Part of a small language model's weights.
Size: 9 layers, 4 heads of 32, MLP 640 GELU, 5.22M parameters.
Architecture: rotary positions, biases, untied embeddings, attention and MLP in parallel.
Training: a variant of Adam for these matrices, 284M tokens, 8661 steps.
MLP neurons of a small language model. Each row is named by its layer, matrix (up: input weights) and neuron, and shows model dimensions 0-159. Each number is 500 + 50 x the weight over its row's rms, rounded and kept within 0 to 999. Numbers have three digits each.
Before each neuron's rows, "fires on" lists the tokens most often at its 100 highest values on Wikipedia text that the model never trained on.

fires on: " /", ":"
L2.up75:520481509504448440521517563512456499575471475521500506488638484502494521572509484450480538559405457550469505501430480507488441526544553532528496450503619522569447520480420547606435496486472513516455389476507539601565437489428462523547473602449484537466506529418466507339572534569530477532507469455555508530428600494489455553473464499568527434497495522548546619619533486521537338494472496552523441476490483464493497536438434519516503452518470513428518447556510458533454557429560488

fires on: " |", ":", "|", "-"
L4.up66:525512543504467520538505436519534596576481498523575505547573491464491511497519412449533422523454476602569491541482434494486468491486499482571422429496468486489528460416438545559498584518440487414501548603497577516474484555443473528497416529527416541436549486516493525552517480456498536537576514449544548508470567430445443540583515430547442437492462559445474545541600592548507455513492561492501405413427508575472548472496528492549526434521470470431462413535486427616428539458627426

fires on: " a", " last", " Cl", " is", " an", " Fr"
L2.up507:523539487552398510521495511524515547493594543473531541471553391549438505492502530572537502482447552507460465453557529442482387458418461534515626590470552474511562410444497511494508600483516479466473603548577368554537519503576506452503625511524452539536614491521511499484468526503525529425429505498512527421443526526475515455443450527407560427478445456461418443542489460477510507471509529560490517628567573541505388575524454439508509521482506503460522451479432578518444486505485465

fires on: "mont", "ith", "ang", "org", "lov", "uan"
L2.up441:577577506559538519578450489484505449466553483450628511470408496450491434565581449537476435493528527512557528410489535501480544418502462522500468514464522443434556483578475493534504525537499524513469495452441537540576442484413434407516516476490548504437423514479431512542481474450547458516617450563438540504587393501472518509578420487557458501444510365524439632439477486568522508516486404449575618481469506503518449507544582437463552490517449514455518561565524495495544434455522527

fires on: "l", "n", "r", "nt", "an", "\n"
L4.up119:554443547588399538502448516520506489434483415459451515472539490493501558572546516479485414502464527552539465479556435383499511511583388507548642479551550475558466587504448440519480452459442455512502583493557474540524558466531488460609489433534550506537477515566508510461549412444501545554568451532468540418562620450461590430503419473487469450428512560585390525565526393388523474512527501465533478464516504547533513489508483493525528446527542449445528458528479448478489565536467479

fires on: "d", "m", "r", "l", "b", "t"
L4.up550:503550553596465464502543475456508440510537519471532547494548524482498411492497481461485529616429528505530487489440452411332459526419533543495547492482512586435487487512534406478479538361500454510530553492505493630514529456404473475522514527492490482514479553440518460482597484402572488548600524467484445453525517512514546524518443572457492479387478474452447449575502483470478496552541436512513531621537468644466415501538476513583568530566533465480516468501439416489499490498582537

fires on: " included", "|", " are", " |", " and", " include"
L2.up164:488438512580518540462536544529418550499454627427534504464469443424483508524561450528543492576552465628503498504561489493535444631487431547446498446490417507493538365467474566480531510464514486476486516568526480525558464531517537550566585460558477520551516508501491540525597506422512470441535467544429437454517510451444435439538484557528471473467428478440523551456558510413490540511561514552488506619427540600464440556396438504479480478518495455521428576489531464566548459415585473

fires on: "/", " \"", "—", "\"", "-"
L4.up286:481415502544522449556556510517524473525489599406465476431498411573538573526543516473533466523528512400515516529626474406423492378477509523468558559550509537448454471491484530580474560451502458466496545532584434518542565540627484568566478485532536449454502547456457547499507522471428478483540520475373485532391478570484613486506551483504522486461430468485595473481487471497492448551573537540512525567488477488508512500387421493483558427470438486486448510435530452567540472434559603

fires on: " |", "|", " Stadium", ";"
L4.up216:422523530531468525549585476570478533509518485577516599508403572540475448540569544443523475556488426578436499445469467425526536516596590488510466474441479505430416501491433625453416464601426472435504511512470536504601465508466497520476455490434514484486410541469523504550524497441436491510473489437513455515412516526453451505489451469584499488534531519478613488496476532463566374504521526541522443495430578427530537568534508487637502493458433538429515499490461498639465522443504527

fires on: "on", " |", "ed", "ten", "|"
L4.up502:503511411486517571478489532457469522471543493463488469484553529573497523473514402608458510410511410496498620497536497569536455565499533549442362486495484535485520495495423555481555506560465511415515424558595506575572528515426527485532513497572513578499500415478399547445449490487481471487474550341470468560549491461509420518580524516523476504583505551526514621450508503447454352469425529553551482561493534515499503512451478465457499497545432506477559425478469485519508443420559571

fires on: "-", " "
L2.up140:458550501530520530531495556549489475541585550392511433475404527520509506461493523571486491468501532569524378515490538436506466458468501556494596550484429380587512429499546417576602609508500479539546466535515396551530573442550521574526517423489483494462418490524458486485523562427444528453531526505453484481472478556470573479540509493475540489518461483472453457543542438461499464481525530443487507621540458492425364583441460401472526458492480548480566523376488424588483556522500529

fires on: "\n", "-", "G", "g", "40", " 25"
L4.up230:536501473546529449502518510506578505461522462511462466433550399473511521524521517462459486506519516552537449505611545419477547434556473531471512458459547545554423409522453521522507477493532599483467441567531459540547580464556465569518461544407456488585507515345534443489498531481546524469458504478438528496521466469462573432504557481438490382531413483468423442471591479460433476470470503566550494638456480493464492519443439531451488536507434536536636537437589548544564427508613495

fires on: " as", " of", " by", ":", " |", " with"
L4.up606:566503543567406536500605540483491527552515471461534565548530537395451476564441488532498500501455556544449443554472515487444512557586512428479472463533444569555457408454464441385512536554475521456485459567530543535527521564519485530516507563433466431591505487475501487489506396452573440429552476596552418532471558456449571494538496612541453530430445490513428511475559554574557414504575539562484473484540551430499549558533468497531470515506423388425501515582524510450461515494598537

fires on: " such", " these", " also", " These"
L2.up94:522550501447502490573441532504519529455559510487543457409493465490568517477524485508478425457520557475534442544535539446456441396561595563399558524518402471455414553578461518505547509515473426586518418493499451540533572566490497569504459521453463577483572475481396448505582569511547543383552489518477509581499559439444434494494448465550532553528532487497478469470566450417511438547443419529498487491474465578492522623441509483476497372525491540500546510433494521620507479480492608

fires on: " of", " and", "|"
L4.up234:596531447479470599477469505480570526512470453447570533560531498514480491581501436499547544485538537486516583559493442533401526535531369479561503564585368459486556485489393483468478536440454501546404536559515545430520471552489488476483540529513487445476585486521516562433520492379554454520571501467498522406519493406488462484504542435443673389422508497502442490540433583529434500593503519495546471503458560495522449521476487551520482476571561449497489519477570557497546531501529457

fires on: " a", ".", "|", " |", "-", "0"
L4.up499:398485536513487529560492463435426520487537543457476518511519602529543536538531483451439524452598536433520568489535408380479497545514529516517539479521463423500554384482513531463564513492470466507424525485435444462609600534578545577568380497594515523581562474482565411560582549494484529433533519498486442529554442487526499541506464427482532455564540478400530535529485546520459498503500404514505501528431537606523437505437355462445541461479510491535468469480492588519469499485571483

fires on: " would", " =", " could", " was", " it", " to"
L4.up480:483428499512433530549522459474520483500541520416554504483543436516538469500448495509532476594475521537556570524492542526481492510400548490514420481542526488578473406435487560528472495507458399403515508531480449550482473559444493565534598534393516575493410553499509572442475527444547513420493559480512463483402520426422465500491551415574482574503401535515373453529573414495545415620515488589491557438543458486533505529554521453533525433567398576472517553527470469511492592515489484

fires on: " two", " three", " several", " four"
L2.up44:515530479620529467475632554518486512421551581529523536484493440549592595458500495502475400585409525492500459441603490499395444394492390529459528513472473553549426510569506506500432457365427523432468518457459504557505553548520502536556554508520531523463529548480457488551499451489516514473460514508439577438558511529497418401559516591491479478511458409463464581505542492385485540533453485532546584575470542480431409537513445506522521524579482519490522442485539513544519503519540474

fires on: ")", " It", " Part", " it", " qu", " ap"
L2.up499:492501522445479576503532554497475538547486540472537411540457459534485540519532499479588455488537524522435500435499546442511439559439534564457521550513435450537458439536514438593663523437495428574485377502537362472502537536629492481484550554408438562466527530512490476486451556480445479392463511492448457503418560496478469467504500509481459498555535462381509444510627462430531489467512436590562494584454489508518495578516531464471517475614494542551486472497526514547520588528471558

fires on: " (", " of", ")", " in"
L4.up601:484414458486520489554468541536600593400523493403598433490493453488439487471430542481563543465555504561553427534433593510543422581403504495584562534519514393454557388476426506465561459525453551512562442547617494478534512547567495550500585554446389517508464437513441486554505494493498464435428488532551473419486531446451473517428464486514481508452576416523473493527486477459491488499523496528513465473565530541545483556495501419620500547561557465521597490471516474509473545474445546

fires on: " |", " have", " ro", " fr", " test"
L4.up121:490553474387481551499608442465526463517523583495549465548466438573451533508551427438480524509517501519522457504542503417468482450476506491456527508510408533556538490528493539572516498419427467511395437489481443527499531508527512611479638569520469477399461521474453575519499564431503541542465500374516553461585489512542424416502524423426483508536491597507509502520367492466490455553477424607565414527470416567473515522527476485517588520540518541500463548541560473580445468569486532

fires on: ",", " (", " |"
L4.up422:569470498507538476568486470580569409460517483462549579441555442553437523515428481574426461579510436577540441507488494535448442459466414518563405552440560496574562556387479521465584501440526512495575490481479526512471493495543491529502612562476519465527439486535458483413521472531499502569470469424492506503478503465496487476507557469597521394480468490554528482552528449557381540555524511478493481480552429509427452517530609523581448444549542412413565521536506468597450427569464556

fires on: " by", ".", " produced", " as", " single"
L4.up296:527512430448430526554545507560546485496542553430483515577502534502476535445495406398473487483408536501460444475565544451412459463572495472425482474560520539527374489523533442532546533510499526505451547541569478555559488592467518608487539462476484458466438524533435433462632397383518474488518535504497481448492506514462539450481473375525468501490388480508503493532547492459497536520486506566549473499513536578419580543480479493635500550500457542494518493394515482522455595510559632

fires on: " the", " of", " %", " or", " (", " Votes"
L4.up629:564493561469551540556510467455505518456509500521534486552475526547433518526477473467612464500503411538521524520436446553435453511485467502512492487530530398479453517538443444452442458474432477470522519588505550493551578503475457458517490582617394487420570442520540502571559469495514443422506472565419578477447571446422446477506499498539625541397516473521547559456525494414487476521468547476537470447566526594576481476401522510534511403557564507392592520473511411481452534454603523

fires on: " out", " mi", " Be", " sp", "Be", " ha"
L4.up619:526487465436482518528565499443412518593550519484525554467573431546506452540440493451578444479459578525483512524509513514523440570492536458497625454496463534584420467458400495623537463467450401454528431553519399531559437521521406585582500555474471587434425499463558565503490472500451532467534528533530554524434519497520493418511443495507485495526476489445501474543465375451486415526474486641514505566576515536511512495518476441458556448531454442469530492493518475483450592452519618

fires on: " F", " C", " L", " G", " T"
L2.up344:496490604551488507493480497474577425499530517372522520553531371583463521497506439468432433506516576440522563486527461480444501464489482671495489555501412533554485543578489414518513582438467470589540512573486381576554589461602426506550492546511504501562470536455505424551440482440493517388598471422441613469535513536428534482468496511456475481441492501453427455542466509471550474490471484489494557595486518563551519474462465498451555507498423487491536514454486450546512495505516523

fires on: "=", " in", "Se", " after", " pro"
L4.up369:518492540534499516555432511601492503482472531516546409513519511346545416598501462490604559519532520505400409540426494540528459486492584468550564492540551497561528477429471549580463486570439539439416458475493415476485509534493486536502476553489492465471468585459512545439489547496513493416566524399535554497497532482447482526457496388622579480531499463487557458545501422435485483496532515590466490486507474542513483480438481346613504466525485431495547517428548517542561556458580477

fires on: " &", ")", " di", " cy"
L2.up377:534545501484533566511556497596511596560502568581519451461518531538558510510512517495492456483486488472521478517531527493551563538493467515505566471424550516463503525411442467463602505503443458413456571443551411503513443497519444535523496496518440501630507499503528567458606453494524514501463346523419454330506434494482552423479472476535537521496459515542524573476622524510565484552559536500485456508531503533497407582459454469586534441576492521548394426508540524424566440546555457

fires on: " 185", " 18", " some", " 184", " 17th", " 180"
L2.up594:511539477508490537489521539477567476508560473428515571521496424477509530583414488625482387536530500478536471526573478481467428494520461602510550533496572472498487536572471533444499492406489460494554487547459530528505616490564419442616422549518513502473604515471434478474547496510542429378475444534432602499499463503488506455502524471521622504509499481487395464469506500515594442521567470414472503515508463654501508554423535533526511516592515437557522474442430482520426516452531580

fires on: " of", " and", " to", ";", " in"
L4.up436:572365499492445513505518647552535522448518493443499432452479475454498514542468571500458513477526485532520413556495575509445479453537504497535530446537523544537447486396492481604604524517449513518472568464437441525540423567479521502496542514504420520450385459519494525502537405432503456503476421511409469510457517501431557512564472433546531396489452535540564404525538389435527537508619546503508427596515544463528502560478528476573504580499542524522509566460473540631482518494488460

fires on: ",", " of", " These", " The", " are"
L4.up42:521539440553438657498547517603557438485507479497563527486513429467530510536473508581484462577395528456456514494450502536466547448593478521474478565574495506517534551417455529513528467501486352511488554523492511546511407536472496474518544589440509504506491477532401470508482488443504397473507535531489516481417539448460393481489471478573535515452435440496514482580488422397545404501565512450548507465516466530561422608469530537506459518608568438445520426415546469548569505445518523

fires on: " to", "H", " fo", " do", " H", "d"
L4.up284:545439536615555433508517416451509533510475546496499638434562434581569521564495510525448529551421440483432433544497475526506485548482457443491513439542487469522468445375519505545554575476449441529515602528585462475523510506515494599467547533493517519514377507452519499483576446426611526510480463469463475494529511475483565504460529468468565483492468505457369442488563518455598483544574530524533525594536498497478437532535347479604520480447510447506467505479488406466546513463509450

fires on: "\n", " with", "-", "\n ", " let"
L2.up567:593505474483514530514461558456506585468508546514467478472527449536568525554560483494522491476564516555477479541511482447516487609433490499416572526499394534546461364509539445486504558503465490581480467522513426479502480609579440578481458489544537484465453477402471465538527502437492462487494449433454560449525429464476437465513456429436502416497466493460567473534446504502481467539601554545487439619457580688500479534450472485525519513518474408619489531521562534526548585444533555

fires on: " /", " is", " titles", " for", " part"
L2.up414:478404405549551532557563440409510535568586482566508531474663533484486447489523472487509495544487443461501434526490566525500445537538547427561543496484562462521503568436431557570481483503434575429338428520499473534553496620504451461524514572425494507534558472502450502457520393500573468472458346463514493538465566454475484571557487486512509460415480491493558563525475502573463419484573513526547470452542530514515510512517589447497568491502475486495490380518546531499508523468520472

fires on: "=", "b", "d", "ell", " to", "ab"
L4.up434:506462532616555546516440501433394576551548491509564542564571515474551454584499446571543501466450428595550452515459469541498541510482439503382595457521455595509471456545531467481444458551512420510534561517499467545583533458461495525510517469426518556488532520373436588492408442480452458426524450534377499504487461496445462449464389530505499505474524434547467547477616495481541518484612416479583538553502521490474408500497436480504478476490426470513476572524558502512515509559514471

fires on: " |", ";"
L4.up355:536520555471494439515597540512570480510527506433524514516538500415473454443521524481415449512494515552439496512440600486478474490518521538461549520578437514515522558511367496437485502511396547373524484508442466554477471458446505557479546547423444479523446461487420540585507480403508528493455533511449502513415512478494556525507432532408429490543450513400543506445379464534468478553499495478486466479564520537540453558641506465577558521515504654484494520444544484577476603576477583

fires on: "pre", "ed", "ci", " Cont", " |", " Pre"
L4.up28:483563447466484621612461494495494574572536479460518427461528421483510432513515503527480451487451538535519526569534440525423456437542544512479442511386530533521499518552407513522592538631480490431354494447507402508555522486486421460559483514530472517577491471514472519479470537541535491400524527486438598490551532433461441464523469442491503545505506459541546570498480460386501543533512480515609422519445507495456447582535479426423528479593452550448568498515512528617472532536470537

fires on: " he", " We", " we", " se", " bring", "We"
L2.up177:538554427511500537499542457491473551541478487536546498405592334484540493455507450594554515503468597448435412506526434438494404505508547535458461524491417546510498489542498559527566515482494435470458444535551492515486438490533489545553611566448449529447535495435496652448510545489492548507498486467502544470481543464466503493484566455539485498534405473502475470483535354512474567489548520454523492561467507468494447608536582390562591486539411571580445495451501550502580471544473504

fires on: " 18", " 185", " b", " in", " 17", " 184"
L2.up296:524477467504418519467544564531500502476478480408533433536440464456603501565518506505503433483517581498571464518476536485489447452392546519487573558497474490491471443552518466484536567448494418534528484580487440515512568478550469532582468589561468480534604442467546467503542442448594549381500413452424500488470534518468524464572494551550505487465504410467452454477592454454538467518447499522453465519518578659578446571400489449533497456530552464522542604402464439442548514467537549

fires on: "ric", "tic", "al", "c", "ic", "ular"
L4.up365:501570450464457495569562516526564539462574477430568494519509515393461548483491427560474535500522499551545491583563418453532541576540435560427511503385542478490551393510388489442504507544377510541481462498487521479533545520530496438414543545459497456501455528395483448500548556502462486525507443450448542528493509490433494419479388524644509425455484479417465593436434528494563452557520517527532483497460434508499440625516527482477544482570476487483513499546496456531443432496541613

fires on: " to", "iki", "asa"
L4.up176:586484612480531410581582451455475610555511578496577502472513446583513533517486462485543449488530573503531504499506480523404433472520530551460578411532507454571473484503443498501488477471383433558454492476469456497560463578462481537537573551471557553454437552486422583456510524481513532518564440472479530559491472521529545451505470442492589452442404425512528484356529476486474528508426536511463503551576466512529502483496458456467614475540448474516498414393582427567444495439528549

fires on: " one", "one", " last", " let"
L4.up535:531509440511545422536487450473591481583594542511557550472537449536494507497466507522468510454467460508503520482587460406468418552496493499526505442490516346500392432533497579436477533457474558477447457531521429585608449524558462550497451575513525493568465585465457477497532534497521511469557522496477524525515463474448459386503453579556542442458494480499527550473511392504545484571486497548557468511543651582486464592499419422484560520572388489502478406533516473490477533403546507

fires on: " |", ","
L4.up65:472561469525488463507429453513484534493478442489472486398491515439530463543535452527480461497617543534530527592526556515450447428553452515550502502451450436453507496488420527525561539543429496489544581480470539463508594499503510414487474519622401488464515503538491577539479447474555510426571503579582431565468487371503523446410462448494557518402495575427531523505504589536519456592431513533544423444509411453485513634442517489484560522513387404482488479508540500566565494465501477

fires on: " |"
L4.up257:482471596501458520482526490589578454511534550476506584496499470548447529406555500529454505529555528568465559462623416488436425456498464589483415498599521523439551505460398516478491476514518430520491497523499474589526552570468478554498472549492508549489409442447483539592534427497501513484488450394391531565522486453482468433552463569580549515493498534495488596465494421539488489650468514542469455513433533461441494554570493491636518460448536410492474481471428459574485465472468489

fires on: "|", "hen", " |", " of", "-", "ét"
L4.up81:485518513540433505566480474470598478429551446472529499460518527428474407596475434548475539513512381579487464506504459588525520544516484526493507469493494462458554505434450530567495486528510616483447466501425605505491549553541447434540481468563453577503460529509464572462639450536493557489511446553512507410491645460463396508507502523440449552500549384480548593435478534477503501519492623412499486468512500507526475504571630495572559482524521447488527413483522463485525570466522510

fires on: " (", ".", " by", " and"
L4.up515:482502486501523437528489565525464477518477485504549556437565494497543444538434464526520534467435484462481545587420445492507485508556381413405469518481550514500442456421468614540496522529474619497490567455585517503524479506460449529585577511477571523549493507491434603383558475484466514523560490571488522514488556493446523496518542502531538457396436440556411473565501503509560584495511536512586458521437573464491472500526321471593477500530492476505493510508592613437527588467518448

fires on: " he", " they", " He", " We", " Edwards", "Z"
L4.up68:566569440469474430496489514501504519505589532507475593415447473461551483494476490552622455535531573509467552501468483473578527450409587528530524419414467504526469447564502490447535562541576528490461534564478474527455535547502527547548558564528443528372473521520479530523492497474536432395452444348440472516458499463447561514590565525524493545516466483491569438380477485481510470600528447606482498503361512514542526486534546485536548455524386516462458464493459482526423423490514540

fires on: " (", " arr", " conv", " played", " $", " ass"
L2.up597:437445458566408497545520505514469528460469456550526541495526534497568540452566498614559536511484501457491500562465566569526491487469485454528485523529482508491444457433459522493546520493456506430474503536493434493524490436484442534556559611558573452556533430451469513466624451523503433455558425445583477466467568476471403513438475446581503488424500473495486517552483497567495547574563574470534548438535579524555446532487431427681518340452502424466526476449540465416540516510544475

fires on: " 120", " •", " 116", "^", "-", "_"
L2.up238:485484452414443538554546613483504492427594464506492492539488552495534432552577480521484396534542505576541533505500466438490477559503465541533558502531533507557441493496454513413520423513506387588447569513432548468517547564554415568538381490586491482484576423555503445473512496481487408482573442465520603499570565503492565443444456479477524476381535515496502528394448513604475475594461433493509445474508502619494487474465548489510556516535496483436540469493471506466442595427489538

fires on: " ", " se", " ru", " Ti", " ch"
L2.up454:468495465536494497541477490482473429470539554471461516502494514524584608489509515592508426521467541480471396478532392444564441425503560577491554567473593497584448521489508540435540568347493409470550501535558373524522575431500430522551510531490523524427539494588567536460509425523472492466446465536454508496515530533510557419501470515533576528439460532501454446423486482442531526514508504572534497506489475514532464562484552452543510490494440456422410524409448400658522562519535491

fires on: " if", " Although", " (", " ", " When", " when"
L2.up560:477419507514540587513470544504508483476482596457510492564559462579476467477599427499575507395540558515423468541465467426478435430524526538457563474551512536545417462448530502548473536501529468534514441508522414589558613522499531569556440542498490522406404543522454503519489527427464563466553472385454599490521521523466367440471463437420467501518447499460547437519459453576481419562521465506517514512524494561546506521480534447496490428503494492438444506459553355537535481445456593

fires on: " 18", "33", "36", "11", "*"
L2.up418:492522460533512457589537549468516526560551531380575541537536499494542410618557440438478486496460571517563560515475501485394434562523562499485511454461487557441492459528397541529516622472466529616461441573453498564575572446492380472511472613451568549445517479467511490466525453452500490494559477516471502499465473456468450455502346510483582470463504448526427485512484544508581449588486529494581448555479578547527490540417522465527529531494497434447571470444528530476449529515558501

fires on: "-", " after", " After", "\n"
L4.up463:584526451477515445496529533453488460502527488473502482549595435532527469473557493585526440478539517475511482544556431544403435519572458544478538497524409484505505466529500478468496536521502465546492455555567407421520594385472487520538478480591521555436575589430436505470413490557515459522537486395466637490461617528476521474508502502439508473490504441516390481494508481454526442522548529505537497538539582559450431480430393445503512480517469463562544604458616510453554504441505627

fires on: " as", ":", ",", " Year", " As", "al"
L4.up622:567442484451389496564434466462495435555492543374610507542632489461434425534464494480530517439493500467559542510461548537424434442560481602528466508440537512443472548448503523439523550472505532486531478483435524558449523509507487529493506571531459486515525448535558479497579439493463425544486558443500537440397580530510538543435465398605601471502522541471515451536574563543462497512510459515595534521441403539504560487495446498559496530487497557493539466469400399543409487555544438

fires on: " |", "|"
L4.up397:540482504482521440489585550430460523452507498517490425424502548518612526507491527565485479541573510522430496597464392395529467522570481552493492511518481498471504384458387550454550546526451507516459597473597409516486375519539518582547449524528473474574528502502469512532520504472536461543570441459426591559470459509515556456580435497453513516500459541432541619494561526489495462518471491469446422599563489531536398522438369519506561562496482551483477504394529486517496487525530455

fires on: ",", " et", " also"
L4.up80:601458471510496491554521554536496497496545512506548509462622563511432487562505437452487548564439517473582473541503478459432534504478458502526473491532460525551546513385512535538549393412508502526485545514557538510496454432415466528556570519473625484615565464515442482494512326618566408506525437446529458462465519523472473476517449457582557466510517480500420509547474520502451521499575458431575481498497533515446495556443479551536542539528468464363460459461520451404489445560567471

fires on: " on", " of", " from", " as", "."
L4.up445:563409458433504521551564459486502420481430489424527486536491513421481510471543458555450422503543518533525503543462561395378488563506421572410530490540489567483457525432517450524479503472424410465460515608532601532503466490525484592449534537458465497548435501490442514473533514503456430458533444456571512528512490548592522460519496506411538420489475417429443528505497496487569529573523504530496539587568517530525494471399444515537566621516448481568484474398498429438551555425576553

fires on: "m", "re", "ass", "d", "s", "ad"
L4.up30:461448510492470509534417375523537512532530522526516546532496460499397513516481517435444459552492406477479496442515513438489473569510571511480470511409551459469504462471446498549537552538542416631538428547546530493497550475363483436559517540492519546401496556467461503545572558488488454478556525545546477376540530437540472517537422446528423489498483361434511527508510571472469398450492435515576514498548562540558515521586519446566554503560511514477581401482568423543567505499585503

fires on: "\"", " graph", " engine", " single", " staff", " \""
L2.up3:554496495532570427529590456516473483492562601510518531492447401542429534474502507505527505451583449518538400476508566492529501478525573610520562555419472443462442486538526562436540532492515400536574573492539537558604472506477516504479565508513429525439514499489419498551526403413456566498396506428334471557526538558523477484442535506604538443482421515468574464513565478519464429499528439533530521504477481524493423544462459480438535547505500559425486459415487422540467446562463509

fires on: " en", " man", " ne", " cat", " br"
L2.up442:541483444459503517572560484486552469475535578492502501454551432551492471556573482556545527525556478438513495542527458436461496502505428578468493588443377406492554447527451444511522547447467376453458427547552529533534505487487345588630572475499485593452523453421466537487549543470551382509517478466468565462499478505467481457434504495557546492450541450456409497511493466487516457560470499468576512553510597586493487508432532459408542547542470436515552407438510467481436573504501533

fires on: " was", " is", " were", " has", " are", " ="
L2.up263:486504514527497601509483575472502535458553532377532495404503443523499519504538448506582505548473472632533481438554444446524450505554590560464575472476418467503485426479440554503529586508451513517442507521497380551518612543466528554497579529461455577457522525547504544536500554465552466396456532560537469472502561425461468440479493473476522468457509513385510404506535507457415451548545541597556470518505530487466525584487486454535483476529475462438499619496474454623448587422543507

fires on: ",", " is", "″", " cat", "′"
L2.up579:539505433537511555570556537459520494465528495561498485444552510556517556603565455514487444491538452569553515530496452520403531458488499508523495508466530473567461545457460503454572492502490427415467579565590523587521481449571454500593496498623604423579546476500434466516553426588558405477537485458493572471458555411479569435536435517516502399469386494515519568533494478565539511535502502519538504447556490604501514510457524494517523490530516360498557379487478441429461507473574481

fires on: "\n", " was", " |", "*", " 0"
L4.up443:456564369529528638577464436521482590487562499474508484453483471423534459559570459441433435590527522503432472502412539550567513511528559527513500420488525391506495490477485535531537497509435527495505449521412461594520582563489484558502442509500501553500492449479522452522486554473483529402495437475529465619454460534486369410501492419522495423503553550474522523477422598520526438497568538607532435489547512484531531551450480508519485483489499401420547435511530455599469550507537535

fires on: ";", " hit", " s", " share"
L2.up332:483477525505484478532424487567525566501488488391552419458482370500423517451549581489556489528584600529472511539561469477512394454414459553442547473485442500407495500485485419506561578440508481479519521514494465570501511444605527532552451546516547583522439419414408470546505549508430522450463554551404494487471471500463532491529527387466472560524463499435552457467525518453514496569547502573522449533492531554499408545400490441535550423496561603513590512434493475546582531513474505

fires on: " May", " March", " September", " October", " April", " August"
L2.up374:499517506569479422598529522443429463458542454590597499539547480535558445600547392569488446507532518471531497577458481506535487482471502486545550473468447460551529504468393490465540554407527480444418512547476554527554479466526392455520561590518569534572522514477523527445535397559465421522555423455542576457446553480448503501521453511487496488421456523520402645465501458509531476571467517462603439548528478534503416517509484452525538529641467476465530472460582584515487507490487511

fires on: ",", " of", "46", ")", "33", "11"
L2.up174:563494498572547577569534481430478488501515494531582433532470480513476494627468427534463460536565491551508530528440511524455448456487452502516495439509446514591486540447426444466505482409405455531399626608577586507496499498515490506506577529525511455527524545405450495480496350489512432500592477517451627407530508502500503415493407530517565454479445462497493545482598501531528513584492499449534493464446498616590443500450572475510542500540516449488490464514567523439517560488525459

fires on: " after", "After", " After", " di"
L2.up612:567431527578505441519503499490414553572529559441455528518539479487537601552509450518502464550521475406471501523535499533520438395491398496537501458528527449515479509561493569433503527471532489538483555553543458490556624543511476402598503475590578493529532576512526590463466464508582393542472480516357495501531425500447588454546508566517497490435460478473450509447581463474539510526489514465458538552474447586442405480485503465528517497527469417495552481502540434438501531334570527

fires on: " ft", " =", " m", " were", "ly", " cm"
L4.up86:499545586470378438577496457479439489483556560396491511465562432529369476486384444429565525415503478478540531518527407469508407513509478513472557526445532496460434483524506453454541584491411466491547485509498548573480568523526471585523465580538469539463565439526497493494495511471537481455513580471480503498622465548510503448526464468478498540458418430455504473471534524486519427542484441463494490512476425583470560613572540498437619497662547493494533525572458466522465477561510499